config.toml
hidden_size = 192
head_dim = 64
hidden_act = "swiglu"
tie_word_embeddings = false
extras = ["capped logits"]
learning_rate = 0.00261
schedule = "wsd"
decay_shape = "linear"
batch_tokens = 65536
max_steps = 6904
MLP neurons of a small language model. Each row is named by its layer, matrix (gate and up: input weights; down: output weights) and neuron, and shows model dimensions 0-127. Each number is 200 + 40 x the weight over its row's rms, rounded and kept within 0 to 999. A neuron's up and down rows have the sign that makes its largest values positive.
Before each neuron's rows, "fires on" lists the tokens most often at its 100 highest values on Wikipedia text that the model never trained on.

fires on: " song", " An", " first", " daughter", " wife", " Mid"
L5.gate79,266,219,216,202,199,201,241,182,222,251,209,211,162,205,199,184,141,248,153,245,226,187,217,223,154,186,188,159,241,211,210,178,182,252,191,307,92,174,204,225,66,263,224,249,243,143,234,201,84,106,176,216,250,87,191,224,242,232,165,164,147,192,237,180,155,207,213,207,203,263,202,194,164,164,140,136,131,206,302,178,152,240,158,301,206,188,136,235,190,236,193,256,147,221,194,221,136,182,167,242,164,162,287,206,228,224,200,215,229,171,209,199,229,185,191,276,215,190,155,188,218,198,162,182,251,185,193,140
L5.up79,190,219,235,221,161,191,240,227,183,226,163,207,237,162,176,170,194,248,136,216,173,229,223,170,241,174,191,246,220,179,164,173,211,224,197,246,220,109,185,272,223,284,164,226,152,213,215,146,180,216,228,218,193,181,212,241,235,194,179,239,144,181,233,176,166,196,241,199,197,235,183,222,171,158,240,137,194,126,141,159,41,152,228,289,149,164,185,138,205,205,207,221,164,225,145,223,205,254,142,277,221,256,134,188,157,187,259,193,133,212,194,235,269,185,204,98,160,200,286,235,252,235,143,230,155,158,212,174
L5.down79,140,226,236,162,146,156,217,237,238,135,218,169,212,188,154,247,248,158,253,179,198,202,183,184,221,205,175,246,196,149,108,166,227,116,207,89,230,218,217,246,370,84,181,185,196,184,193,190,246,214,253,183,199,295,164,188,137,153,233,244,220,211,212,216,241,211,144,223,197,193,185,178,118,200,212,224,265,219,126,208,225,141,244,147,169,263,234,112,198,168,211,213,190,226,184,148,239,234,166,166,214,177,145,183,141,206,179,189,179,216,211,179,190,209,188,102,233,245,241,197,162,255,237,232,204,161,147,219

fires on: " people", "ers", " children", " women", "ons", " players"
L5.gate156,246,191,145,232,245,160,201,180,197,176,189,213,189,155,198,178,199,237,209,160,111,205,189,220,187,249,239,199,159,159,159,225,202,218,247,246,224,163,206,216,218,171,177,125,259,240,239,178,115,179,227,232,209,183,225,156,257,175,227,177,169,122,194,193,259,222,207,171,174,211,205,252,211,154,213,169,248,162,187,208,79,270,149,224,225,261,185,153,181,205,175,128,147,250,222,152,180,192,205,170,159,222,230,186,172,251,259,154,211,239,261,253,149,229,216,252,195,224,179,188,226,213,110,106,102,220,213,169
L5.up156,170,153,203,254,241,234,191,266,179,245,231,179,221,168,219,203,165,251,141,190,176,230,208,235,203,230,165,245,217,136,159,191,226,186,277,313,215,191,291,256,254,196,277,134,230,219,231,257,161,173,237,214,230,160,206,206,227,150,176,169,182,164,221,164,226,236,161,189,206,206,227,222,208,161,262,170,251,119,261,196,176,251,127,277,302,219,191,126,196,152,236,241,96,206,201,185,179,249,154,213,164,207,209,180,180,203,228,173,144,253,217,143,140,199,186,194,191,174,224,210,221,238,162,154,178,252,178,243
L5.down156,199,238,242,246,205,175,120,235,170,224,176,101,197,148,71,168,190,172,151,158,207,154,173,152,179,180,215,195,157,173,192,196,204,214,248,230,142,256,237,194,221,226,218,215,205,214,172,300,209,249,147,253,221,175,214,144,211,249,132,233,170,191,227,230,153,251,210,210,201,181,243,169,223,194,228,244,230,157,238,193,199,228,207,208,188,209,173,211,107,203,238,183,142,173,188,189,262,208,206,151,278,178,197,206,225,159,203,170,165,190,217,170,159,156,204,189,273,170,170,190,243,171,250,174,255,213,212,257

fires on: "ating", "ious", "able", "aged", "ited", "ested"
L2.gate223,209,202,145,155,173,175,248,211,234,208,155,219,182,211,216,175,218,277,226,192,188,250,177,176,196,262,217,155,148,163,242,266,213,189,272,225,185,123,188,202,218,208,173,239,222,295,240,208,220,153,163,199,233,163,167,233,134,143,206,197,192,245,205,142,232,171,150,171,214,220,172,194,165,215,224,280,186,234,249,183,118,202,240,156,254,192,139,246,230,131,225,134,261,229,209,242,227,173,182,239,164,190,203,150,139,206,235,191,184,161,148,216,239,201,269,251,224,268,129,106,184,204,245,134,144,207,244,223
L2.up223,185,225,220,150,203,177,193,211,185,213,256,274,203,195,212,228,213,204,92,262,230,226,190,182,242,197,178,202,221,124,210,286,180,262,176,204,221,161,102,217,260,228,163,292,212,192,241,183,251,207,235,160,150,163,252,221,211,250,187,210,200,194,254,195,159,197,160,191,168,186,58,217,229,206,214,263,283,221,220,143,162,186,199,214,189,210,194,158,236,145,160,211,146,158,210,157,195,123,203,303,191,194,262,223,211,235,210,209,174,235,149,211,228,132,163,191,186,167,201,216,172,218,215,198,238,154,250,172
L2.down223,185,235,157,119,188,108,162,261,204,232,184,224,254,177,42,183,238,203,195,194,242,252,186,238,233,185,202,244,254,196,233,180,198,257,192,199,263,185,163,162,241,224,229,236,171,238,246,183,283,165,188,173,212,260,223,175,144,237,235,188,230,164,266,271,114,213,166,227,229,224,148,159,199,237,220,174,179,158,194,202,150,181,228,205,174,189,217,199,199,195,141,243,145,106,209,140,184,217,180,274,203,209,164,235,191,237,194,235,233,214,139,230,246,189,224,207,103,142,252,235,213,214,260,231,254,193,314,180

fires on: " in", ",", " am", " of", " from"
L8.gate266,197,164,168,239,201,240,216,171,228,172,192,244,230,229,208,263,146,214,220,192,222,266,233,160,212,194,125,170,122,158,217,190,193,233,209,162,184,238,248,165,179,215,253,223,153,182,148,186,175,228,219,244,235,212,247,195,134,186,228,91,160,217,220,151,201,248,280,212,182,231,187,249,201,251,174,240,225,167,251,208,163,212,196,176,222,134,251,230,236,189,218,223,280,247,261,256,248,227,217,195,194,215,189,206,94,208,266,298,204,208,248,227,236,175,218,126,236,224,165,199,200,216,211,125,165,159,178,198
L8.up266,227,237,219,248,213,156,197,125,179,206,241,273,182,220,181,262,191,226,173,209,212,198,133,198,75,176,181,236,167,171,168,180,173,212,167,224,177,155,221,124,181,200,255,241,204,266,267,285,153,224,253,170,178,153,250,195,193,219,244,182,154,236,163,198,126,256,229,162,162,213,228,213,121,131,227,236,141,124,185,214,220,246,254,211,141,201,222,275,234,172,239,164,194,182,179,169,242,213,99,181,211,196,221,197,150,157,221,117,186,177,223,159,214,214,241,120,232,264,196,225,191,193,226,146,144,135,220,271
L8.down266,225,172,235,289,183,254,201,147,154,179,202,162,216,221,105,112,236,183,165,158,271,253,250,254,151,168,292,180,195,130,247,135,123,216,189,226,249,232,174,139,157,261,187,234,176,271,209,187,287,147,179,182,171,174,158,221,208,172,212,161,213,165,181,202,237,221,191,247,263,127,177,160,205,183,191,213,128,179,228,158,138,249,203,202,140,241,184,231,186,167,157,155,133,215,196,252,218,259,165,121,220,223,184,197,281,98,206,177,199,216,204,159,229,196,241,201,209,248,117,260,199,244,215,181,233,182,184,233

fires on: "\n", "s", "i", "is", "ter", " father"
L5.gate115,252,271,206,227,216,173,129,238,277,222,141,195,161,150,245,198,181,210,166,233,230,264,233,255,201,163,168,282,219,149,233,270,286,260,199,188,138,219,242,161,190,223,194,166,193,213,152,191,217,187,216,151,216,188,206,187,222,108,236,203,221,209,187,175,245,247,312,154,213,257,231,225,252,116,174,217,203,238,269,226,195,164,181,302,192,174,292,199,218,141,171,192,176,202,210,146,247,216,246,181,195,190,176,178,117,288,249,206,143,301,174,184,187,248,240,186,188,163,278,198,177,177,163,227,126,282,178,178
L5.up115,204,245,213,193,199,190,130,255,147,157,142,223,226,220,199,231,182,205,177,204,210,147,186,213,292,252,240,291,188,230,174,191,244,155,166,214,206,197,215,149,250,229,207,189,171,247,158,182,217,184,120,209,227,260,193,213,162,188,236,197,151,213,270,193,231,165,198,205,370,220,214,151,204,271,257,163,191,156,176,298,233,152,234,223,184,147,217,269,273,213,204,196,133,257,174,252,194,174,223,193,222,231,223,203,236,204,257,196,209,226,337,279,225,218,158,152,162,194,193,176,197,232,128,210,238,251,193,133
L5.down115,155,218,186,160,173,177,216,169,246,178,243,205,198,266,138,203,202,176,230,274,173,237,220,167,180,178,111,111,279,200,250,197,173,206,160,185,207,174,165,204,113,201,246,199,225,180,179,242,202,126,230,254,164,168,253,133,206,155,170,197,160,179,247,169,242,212,202,198,190,215,150,231,168,228,210,190,194,104,176,226,173,213,177,198,209,230,188,174,161,208,213,194,135,159,211,223,222,164,142,156,239,156,264,202,223,258,300,129,179,195,218,195,203,215,200,112,190,216,260,265,197,184,225,193,185,178,163,248

fires on: ":", "p", "a", "ix", "al"
L4.gate284,213,246,153,209,225,241,219,184,235,155,216,191,218,189,236,193,162,212,156,195,214,238,205,253,151,207,194,148,229,209,255,243,223,204,175,213,150,164,134,168,185,188,179,222,244,179,224,208,103,269,263,195,259,140,193,252,168,166,212,176,158,228,192,242,187,271,249,107,237,206,207,163,260,143,204,205,175,241,186,218,160,238,203,242,243,193,157,242,224,169,167,176,167,165,299,264,179,193,208,225,126,184,237,205,207,206,234,164,228,288,245,230,179,141,213,268,248,270,156,233,248,166,156,99,147,283,189,222
L4.up284,125,269,204,164,182,166,129,256,219,191,198,200,222,160,207,198,233,278,139,191,297,203,214,207,182,82,249,203,151,191,222,143,217,235,170,221,162,173,164,162,172,188,169,175,207,227,211,236,207,245,244,211,164,153,197,240,233,177,215,245,164,228,187,217,193,159,212,172,197,224,176,185,187,214,232,184,186,203,131,204,154,302,167,184,165,192,223,156,179,133,189,115,166,189,161,198,176,211,303,252,181,158,150,187,200,126,223,186,240,203,238,238,253,167,176,159,273,240,202,180,215,206,186,168,130,273,189,213
L4.down284,184,163,197,169,163,285,188,222,190,224,242,212,180,195,207,267,196,316,133,192,244,185,211,227,164,122,265,269,156,136,122,113,251,226,186,187,212,219,197,213,172,176,175,248,166,214,203,227,177,192,274,205,157,199,203,234,160,182,205,178,171,205,223,239,261,270,179,240,93,206,263,210,181,246,215,146,208,177,133,258,187,237,212,213,159,122,204,165,193,247,114,175,207,197,128,166,131,190,168,183,221,173,172,152,250,247,247,199,154,178,269,224,226,149,195,173,210,218,241,186,249,226,215,183,207,252,131,271

fires on: "ed", "ated", "ised", "ished", "ld"
L5.gate15,214,273,214,185,163,231,183,232,238,238,162,166,277,181,238,201,202,276,191,156,265,222,161,173,157,150,288,228,210,222,190,209,248,154,163,106,137,187,226,194,167,252,178,170,253,173,231,239,178,219,183,162,261,190,129,195,159,185,207,221,204,207,216,213,196,212,128,147,180,294,220,252,196,259,227,153,262,178,164,235,218,109,233,136,275,186,241,230,264,195,184,167,180,210,200,171,134,238,199,300,198,230,210,196,194,263,204,112,224,151,285,247,217,202,207,255,239,221,123,194,262,201,160,93,236,146,179,189
L5.up15,166,143,226,154,224,267,146,162,192,201,214,214,197,221,173,165,214,232,165,124,202,213,211,148,232,238,228,227,205,135,211,234,174,128,110,177,191,171,282,199,196,259,171,227,228,209,252,248,224,206,132,230,190,214,205,172,154,248,245,239,213,243,183,221,145,174,146,193,157,207,171,234,164,168,271,216,231,259,254,212,260,115,228,102,208,225,187,191,226,209,279,179,222,223,182,257,183,279,204,183,169,245,158,195,158,150,166,156,165,177,219,209,240,143,185,147,202,242,229,211,251,194,216,183,247,87,235,174
L5.down15,183,156,196,198,175,215,199,185,126,252,229,243,184,186,250,207,243,163,132,302,183,176,249,193,234,304,235,219,180,166,172,268,119,236,254,247,181,141,128,193,214,191,158,224,190,205,162,223,178,153,267,205,166,215,245,193,175,188,219,189,230,221,169,222,244,168,190,228,256,197,188,208,221,176,148,238,160,215,213,197,168,203,206,228,134,207,129,188,204,202,172,146,194,206,235,209,241,174,219,150,204,219,159,228,168,217,181,285,140,172,144,182,192,169,180,165,119,184,246,199,176,162,237,238,168,241,187,250

fires on: "um", "ur", "o", "eter", "iv", "a"
L5.gate36,257,195,179,172,279,217,190,178,232,300,242,186,264,154,234,222,190,225,258,285,191,226,127,200,158,246,191,140,212,191,192,245,155,242,240,219,217,153,134,208,184,159,146,193,226,235,219,123,91,190,241,162,209,231,190,179,219,248,178,166,190,289,191,185,231,247,181,209,159,171,228,254,234,219,157,183,114,252,251,169,214,225,187,236,181,187,236,236,177,164,194,183,151,132,266,217,95,238,204,252,214,208,257,122,158,220,261,211,210,287,225,168,224,220,212,195,152,255,192,205,180,229,177,227,247,206,262,201
L5.up36,178,224,195,240,212,289,215,189,166,223,166,211,210,267,185,193,101,260,209,255,224,151,146,197,249,75,206,158,170,194,178,194,186,207,105,204,142,177,234,192,247,226,245,166,215,204,218,182,144,187,182,87,226,127,232,172,206,236,168,236,176,279,233,213,211,174,165,165,161,234,134,219,231,138,172,212,209,220,199,188,192,239,244,183,193,151,256,214,187,205,197,170,142,167,177,190,184,198,202,231,254,220,212,206,197,183,262,101,180,154,295,281,239,169,207,206,193,241,220,172,196,239,104,184,174,144,223,216
L5.down36,165,163,211,190,203,208,260,230,183,172,178,153,186,127,278,110,144,138,198,188,146,216,203,234,205,178,239,194,165,224,177,224,224,116,231,235,222,276,219,219,174,221,204,201,148,225,236,206,196,205,231,155,254,215,221,120,240,226,206,217,201,306,187,184,208,188,200,198,196,182,302,179,139,197,238,230,264,241,176,197,123,136,206,239,198,204,233,204,156,163,220,194,178,218,193,193,163,210,258,186,209,292,276,116,164,129,190,103,207,247,203,182,185,169,222,214,187,170,206,243,195,242,129,194,249,189,299,174

fires on: " The", "The", " the", ":"
L5.gate16,130,230,139,259,210,259,264,151,243,145,168,176,223,166,199,244,218,135,202,214,196,171,146,230,180,227,240,194,214,209,224,184,179,187,278,178,158,219,165,177,135,194,165,242,193,186,217,153,115,222,266,248,202,222,210,223,237,193,198,180,221,178,179,229,175,224,215,189,246,236,240,195,186,149,186,265,133,237,219,138,202,196,224,219,281,191,237,208,119,234,236,192,132,189,195,224,225,241,188,221,207,228,181,187,182,177,239,215,224,83,201,163,237,252,180,222,191,178,180,222,187,150,183,177,140,196,166,227
L5.up16,174,198,160,268,222,174,138,218,217,235,163,186,226,192,198,142,157,173,165,213,286,228,154,127,177,191,233,183,176,240,215,192,159,149,177,228,238,223,254,190,200,142,232,190,195,208,248,195,250,276,184,234,240,219,219,278,150,234,148,225,282,212,219,155,200,136,164,176,228,201,170,145,187,238,213,282,251,184,224,176,173,260,130,194,199,233,231,229,203,136,244,166,217,166,214,232,208,182,152,127,119,178,253,245,77,168,169,151,207,160,212,256,135,192,190,292,226,260,174,196,186,278,178,151,253,152,177,236
L5.down16,208,77,226,233,148,238,141,183,229,215,172,228,163,129,315,167,165,194,217,196,255,198,217,238,196,263,260,220,182,216,188,167,175,85,201,243,253,179,214,243,195,207,168,158,263,183,230,188,161,209,190,198,194,226,214,210,190,205,184,127,221,187,213,119,203,243,180,206,189,193,244,144,150,281,211,177,202,200,233,224,204,235,172,166,192,188,215,201,203,206,214,148,208,242,186,176,249,214,168,162,276,183,205,176,172,166,289,130,266,158,203,185,147,176,221,163,190,138,196,173,221,201,246,168,218,157,203,304

fires on: "ions", "ats", "ors", "ins", "ments", "ians"
L2.gate212,161,236,170,155,225,108,202,217,229,159,124,187,188,156,200,222,149,262,179,206,127,159,172,191,252,231,200,143,173,124,203,214,216,257,223,238,184,215,204,195,162,123,208,160,205,274,230,220,211,267,166,233,203,174,141,171,207,162,233,217,248,182,136,120,183,227,173,207,245,258,127,209,188,177,255,195,284,194,192,212,111,220,195,197,207,236,236,235,157,232,182,191,165,281,163,185,173,180,228,131,278,196,243,227,218,158,314,181,189,173,255,164,235,169,160,171,241,225,157,234,188,155,225,167,229,104,261,222
L2.up212,184,215,228,179,186,174,193,226,239,229,218,127,250,167,229,160,251,184,207,141,206,139,215,222,265,211,181,187,204,216,151,222,243,249,195,171,160,187,212,246,173,241,185,85,201,273,264,191,191,237,205,299,187,182,164,233,206,227,228,260,214,152,179,90,175,184,181,229,240,249,121,198,157,235,219,199,257,154,189,115,147,245,142,172,146,236,211,211,183,240,122,213,225,278,212,205,211,185,229,155,270,222,182,274,251,205,232,157,199,211,234,175,167,198,162,165,222,234,195,217,179,196,194,161,199,96,249,208
L2.down212,176,260,261,275,244,144,195,233,232,203,140,169,176,211,36,198,241,161,162,195,253,246,209,233,196,218,173,152,223,224,216,226,188,253,226,182,225,192,212,256,183,170,226,171,156,261,244,237,254,190,148,223,189,205,206,187,190,202,219,232,204,186,167,219,160,176,224,231,199,239,177,166,193,237,254,164,242,208,183,152,241,254,185,197,150,259,294,190,120,199,137,188,174,222,201,182,214,190,215,194,249,230,165,210,149,154,197,185,179,165,212,155,194,200,145,255,196,131,129,262,227,158,238,184,162,152,325,214

fires on: "ers", "ants", "ors", "ians", "\n", " people"
L5.gate27,228,256,187,185,189,199,205,203,220,197,152,168,140,166,192,198,161,282,208,193,200,201,141,171,195,179,253,217,198,260,212,267,239,229,195,278,84,181,238,188,194,232,259,196,234,286,228,209,184,104,198,187,246,122,196,166,196,224,134,193,223,183,150,173,178,258,245,126,221,280,168,206,214,167,184,166,226,181,247,178,188,209,179,129,259,200,191,207,232,166,145,208,260,233,191,150,153,175,243,239,210,237,207,238,166,275,211,101,197,211,188,123,167,249,238,230,169,239,155,178,205,151,136,160,138,130,205,178
L5.up27,139,207,273,153,180,141,156,252,202,140,189,109,143,199,162,141,129,356,170,139,218,202,153,179,190,233,157,239,215,191,198,212,239,234,221,191,151,207,166,187,253,278,194,180,242,192,262,199,231,224,147,211,251,227,204,202,187,260,161,221,237,159,153,167,218,194,189,184,199,210,166,297,188,182,164,222,221,139,186,204,109,234,206,155,210,244,211,201,220,151,170,228,234,290,140,161,122,202,274,257,217,190,185,259,237,231,241,157,219,205,118,215,130,172,239,204,148,236,200,209,152,211,167,166,146,194,212,152
L5.down27,122,179,275,201,244,183,191,163,187,176,196,185,184,191,0,221,184,185,230,156,212,128,202,208,201,165,204,149,242,173,170,198,208,162,183,204,223,165,191,175,238,130,196,218,211,224,222,142,259,263,213,212,252,186,166,208,231,260,232,233,231,192,220,179,200,205,150,231,187,139,238,223,230,212,190,184,237,178,248,156,223,166,221,258,183,249,253,204,180,159,197,220,83,196,203,190,156,202,173,206,202,130,245,234,266,194,212,226,146,182,208,178,222,183,223,198,230,158,170,232,167,175,221,230,214,177,274,158

fires on: "\n", "ed", "G", "s", " beg", " |"
L5.gate259,126,281,176,177,183,207,253,204,223,180,171,250,201,231,206,196,217,239,184,173,187,177,158,231,186,188,196,134,192,147,196,168,211,239,242,181,191,207,196,211,211,233,188,215,179,239,178,159,151,220,196,290,209,238,200,257,173,209,229,214,231,172,203,184,221,228,262,182,254,188,178,222,234,137,215,200,167,222,201,260,210,236,260,277,173,192,232,187,290,176,169,258,216,191,204,249,223,194,245,231,208,196,255,172,205,190,261,280,266,157,205,152,201,229,202,219,224,218,271,208,267,209,200,177,205,257,225,181
L5.up259,216,216,214,193,138,236,173,218,253,242,188,276,201,235,243,158,163,198,186,304,171,157,252,182,213,254,130,220,202,219,230,214,296,210,227,211,202,137,141,206,225,196,213,242,145,178,188,161,184,184,165,206,139,178,142,263,163,197,239,174,229,187,237,213,203,159,235,222,253,203,154,210,172,197,237,184,132,217,152,176,268,164,228,196,175,210,189,185,199,229,174,226,156,229,147,202,183,220,202,198,226,184,242,222,245,209,152,260,217,136,213,305,226,220,151,227,160,176,199,266,270,306,207,174,194,214,123,159
L5.down259,251,172,162,163,221,234,231,188,205,230,218,189,223,188,169,283,200,186,162,184,211,231,186,196,137,260,194,224,227,233,184,258,173,223,206,239,179,192,171,221,235,244,289,231,196,180,209,274,210,227,198,196,171,219,248,135,154,202,200,197,184,253,239,260,288,207,203,242,230,299,215,219,227,228,164,191,253,169,215,160,240,254,218,203,206,233,150,213,155,131,193,147,232,224,203,200,189,201,103,183,220,227,144,217,192,189,164,176,171,231,225,252,101,186,158,229,192,170,181,248,167,204,189,156,179,132,192,276

fires on: "ing", "ed", " called", "ated"
L6.gate155,203,180,139,197,246,216,198,213,261,180,224,247,179,245,229,215,209,222,200,222,188,211,225,235,185,141,255,227,151,142,228,148,182,244,187,194,136,169,208,165,211,192,231,154,235,169,207,234,252,229,271,183,222,236,193,145,225,65,258,152,212,185,214,178,275,217,221,212,248,220,218,247,244,202,156,200,156,208,163,184,169,275,204,201,192,205,227,274,202,123,230,153,245,279,262,199,239,286,134,240,184,190,224,166,176,258,189,154,211,195,190,193,234,334,168,215,215,147,168,261,197,250,252,174,140,183,168,120
L6.up155,169,159,197,174,217,139,139,192,122,211,184,208,236,206,196,133,232,204,203,164,181,153,310,215,235,276,241,197,237,159,219,163,223,205,180,187,140,178,153,218,239,257,131,169,167,47,246,232,228,251,174,265,148,208,210,145,240,197,186,233,226,199,168,190,264,211,134,200,200,250,169,259,195,198,270,208,159,178,222,198,180,195,164,133,122,173,199,220,247,254,220,151,231,212,152,190,174,202,218,188,197,162,148,239,200,166,209,156,165,194,139,219,186,229,223,261,191,198,202,162,194,356,225,169,150,132,218,151
L6.down155,307,192,174,235,162,216,123,252,235,233,170,215,266,188,251,143,206,155,167,158,198,202,194,147,257,154,156,186,197,215,230,277,197,183,294,216,180,192,162,228,153,174,179,245,216,236,181,212,217,214,106,212,203,185,194,196,124,265,218,216,205,190,195,147,207,141,190,147,234,227,252,153,161,191,223,247,190,163,258,182,167,209,167,146,139,171,208,186,205,225,240,179,123,159,215,204,222,170,230,154,212,142,178,190,211,178,131,231,214,199,171,215,229,179,253,198,95,268,154,212,195,153,243,288,195,193,277,225

fires on: ",", ":", "."
L10.gate172,248,243,256,191,208,235,277,115,182,170,187,168,190,237,182,288,200,151,179,123,262,242,229,227,140,160,168,199,122,215,234,206,157,193,174,193,235,157,180,150,232,167,208,157,228,204,180,272,127,183,251,229,238,169,207,206,219,91,171,225,217,221,226,194,153,203,227,185,144,200,261,206,166,168,187,208,204,268,211,180,228,267,218,166,209,110,232,218,185,132,217,210,273,202,192,281,184,288,186,172,149,235,218,156,195,205,186,196,218,199,203,162,132,276,225,229,246,241,188,230,220,206,184,199,151,202,175,260
L10.up172,301,192,114,229,185,254,154,137,165,208,153,172,216,200,206,241,168,204,193,141,232,182,122,238,175,214,250,213,211,252,206,173,180,178,187,175,162,178,213,134,160,234,203,235,183,211,134,149,151,242,161,146,256,188,172,270,176,191,161,196,212,176,170,165,244,287,263,199,155,225,199,252,215,210,243,164,123,187,212,181,131,248,174,145,241,207,229,216,237,281,229,119,208,230,119,163,239,203,200,147,196,221,233,213,146,138,221,171,237,92,202,187,210,253,202,206,253,234,130,276,206,204,174,170,225,177,205,215
L10.down172,223,131,243,217,199,259,204,161,218,243,257,137,183,152,106,238,178,120,191,183,214,248,216,201,209,179,263,254,139,190,146,170,188,221,234,228,206,179,169,179,221,199,168,148,185,216,148,206,156,208,214,169,194,126,169,212,198,212,176,184,196,190,295,219,250,208,229,180,186,190,260,216,177,194,231,285,196,105,197,163,128,211,186,287,138,274,148,196,180,124,175,121,252,184,142,234,233,210,130,221,242,229,232,170,245,209,250,221,165,185,289,163,167,206,169,172,185,218,144,209,177,184,215,150,205,162,220,200

fires on: ".", " However", " have", " has", "ly"
L2.gate187,173,257,143,173,167,155,266,265,228,109,209,204,190,212,230,213,184,253,262,232,154,162,182,188,152,246,198,143,202,223,176,188,236,129,222,247,131,169,214,172,152,204,195,210,245,188,160,217,218,133,251,215,213,213,219,216,137,200,219,142,203,289,135,182,315,219,228,168,174,171,198,152,146,181,186,157,229,239,224,252,159,201,247,209,193,162,201,198,237,192,256,175,210,215,200,197,169,178,192,169,180,135,256,186,145,190,184,173,251,91,199,161,255,170,249,182,223,175,117,132,134,87,213,123,170,278,217,163
L2.up187,243,236,214,284,180,188,212,229,233,223,188,204,239,220,187,204,129,262,228,189,148,149,169,163,206,173,212,194,205,218,215,223,214,236,273,239,157,256,214,160,187,257,173,195,169,203,175,225,199,192,199,156,244,217,264,186,256,224,147,123,134,263,171,206,251,202,204,260,130,213,233,259,154,197,188,191,156,184,243,170,133,219,218,214,187,188,217,161,232,244,235,284,225,195,229,183,193,282,216,197,186,214,274,160,202,164,229,94,230,111,151,170,209,222,208,175,202,161,204,186,197,134,177,212,178,142,230,265
L2.down187,225,172,230,292,179,236,158,201,211,225,180,174,220,182,0,227,144,219,177,163,201,179,184,211,216,148,159,197,153,200,135,140,186,249,192,194,195,193,231,189,216,297,203,174,168,170,188,153,210,214,172,157,266,240,281,175,307,218,146,151,156,230,226,211,249,178,220,232,229,197,182,249,194,182,218,217,152,182,286,173,146,162,208,167,184,195,220,193,209,243,152,230,234,177,240,198,208,229,241,220,174,216,203,172,208,195,253,168,208,147,165,197,164,205,149,185,207,173,263,157,185,169,185,182,213,182,259,262

fires on: "d", "-", "et", "k", " and", "/"
L5.gate97,306,282,136,167,179,254,209,177,192,160,219,191,195,205,240,135,241,265,158,222,173,226,126,202,159,136,278,235,187,214,257,169,156,194,207,121,243,200,281,153,214,128,217,253,214,220,156,150,223,162,168,188,225,193,141,227,162,272,228,260,126,249,192,285,240,257,170,177,166,288,216,166,201,202,143,259,218,173,210,247,236,272,202,164,203,212,163,227,229,238,187,247,177,153,210,168,169,167,221,276,150,225,176,298,199,174,256,157,230,165,233,252,183,162,205,260,222,202,169,234,210,184,173,253,164,180,213,211
L5.up97,227,199,234,197,203,157,171,253,321,180,133,148,153,124,205,188,163,252,223,166,150,166,198,159,208,274,205,223,212,197,200,263,195,223,183,203,217,193,234,245,280,177,232,205,195,241,222,209,184,202,211,153,219,222,276,150,151,132,143,220,205,267,142,188,215,244,213,211,142,175,188,218,191,175,201,200,202,179,247,137,217,232,181,229,196,129,252,159,193,231,204,195,184,222,296,162,180,298,196,167,262,277,154,224,178,261,192,237,215,200,190,219,174,237,200,251,154,210,277,244,240,197,208,166,262,132,250,169
L5.down97,171,179,185,131,233,211,169,127,233,267,138,218,199,239,223,180,141,240,240,224,238,200,185,199,230,184,207,152,252,248,229,230,153,217,136,243,195,257,248,207,236,213,230,233,250,148,213,283,244,210,181,184,241,227,217,272,212,119,226,237,267,110,250,181,232,231,259,234,124,199,177,233,170,179,218,187,236,294,235,226,243,156,186,266,158,143,191,208,200,172,233,202,178,120,261,223,210,275,229,242,171,241,217,227,115,153,267,170,205,243,186,156,154,185,200,195,188,260,257,122,195,206,144,212,160,198,196,150

fires on: " for", ",", "le", "N", "eb", " P"
L8.gate133,168,193,184,258,172,256,276,151,222,161,162,149,197,240,195,226,231,217,157,130,225,216,230,195,202,214,128,148,209,182,216,224,264,160,178,142,266,257,223,232,234,184,149,202,253,244,218,208,228,163,232,222,182,101,196,183,157,218,210,164,228,149,214,291,174,197,179,230,156,269,238,192,245,187,238,241,155,172,168,140,179,126,192,126,192,179,149,214,272,143,161,207,197,180,194,235,134,168,147,174,202,242,221,246,167,148,238,135,258,216,219,280,237,220,273,219,206,184,188,285,220,200,264,122,238,193,235,201
L8.up133,192,257,177,230,214,170,247,209,159,140,163,202,171,245,187,207,227,105,176,212,272,221,263,262,226,228,199,186,97,252,230,143,236,160,164,201,209,255,198,202,224,154,220,213,159,121,108,196,173,224,218,230,188,216,203,216,266,216,205,156,233,265,256,206,144,161,194,203,205,133,206,146,235,123,177,201,214,112,210,234,167,166,121,157,225,206,183,125,184,242,132,175,181,262,200,171,224,180,224,176,229,253,237,172,144,191,183,252,231,206,219,208,204,212,192,217,266,203,197,147,235,229,207,175,168,237,184,115
L8.down133,136,157,203,248,193,204,212,132,231,199,204,134,178,226,48,178,127,207,226,267,197,269,261,155,206,145,227,199,226,178,250,191,237,168,214,209,222,191,174,211,236,208,155,200,168,209,224,134,162,132,135,246,206,212,201,221,217,259,176,182,217,316,245,135,258,195,136,159,246,166,192,205,193,172,151,212,264,79,155,186,207,244,232,239,176,127,194,177,180,201,182,185,188,188,190,142,222,172,165,121,244,200,203,244,223,124,207,208,157,201,238,175,196,241,210,196,204,205,195,216,138,198,214,74,167,153,232,182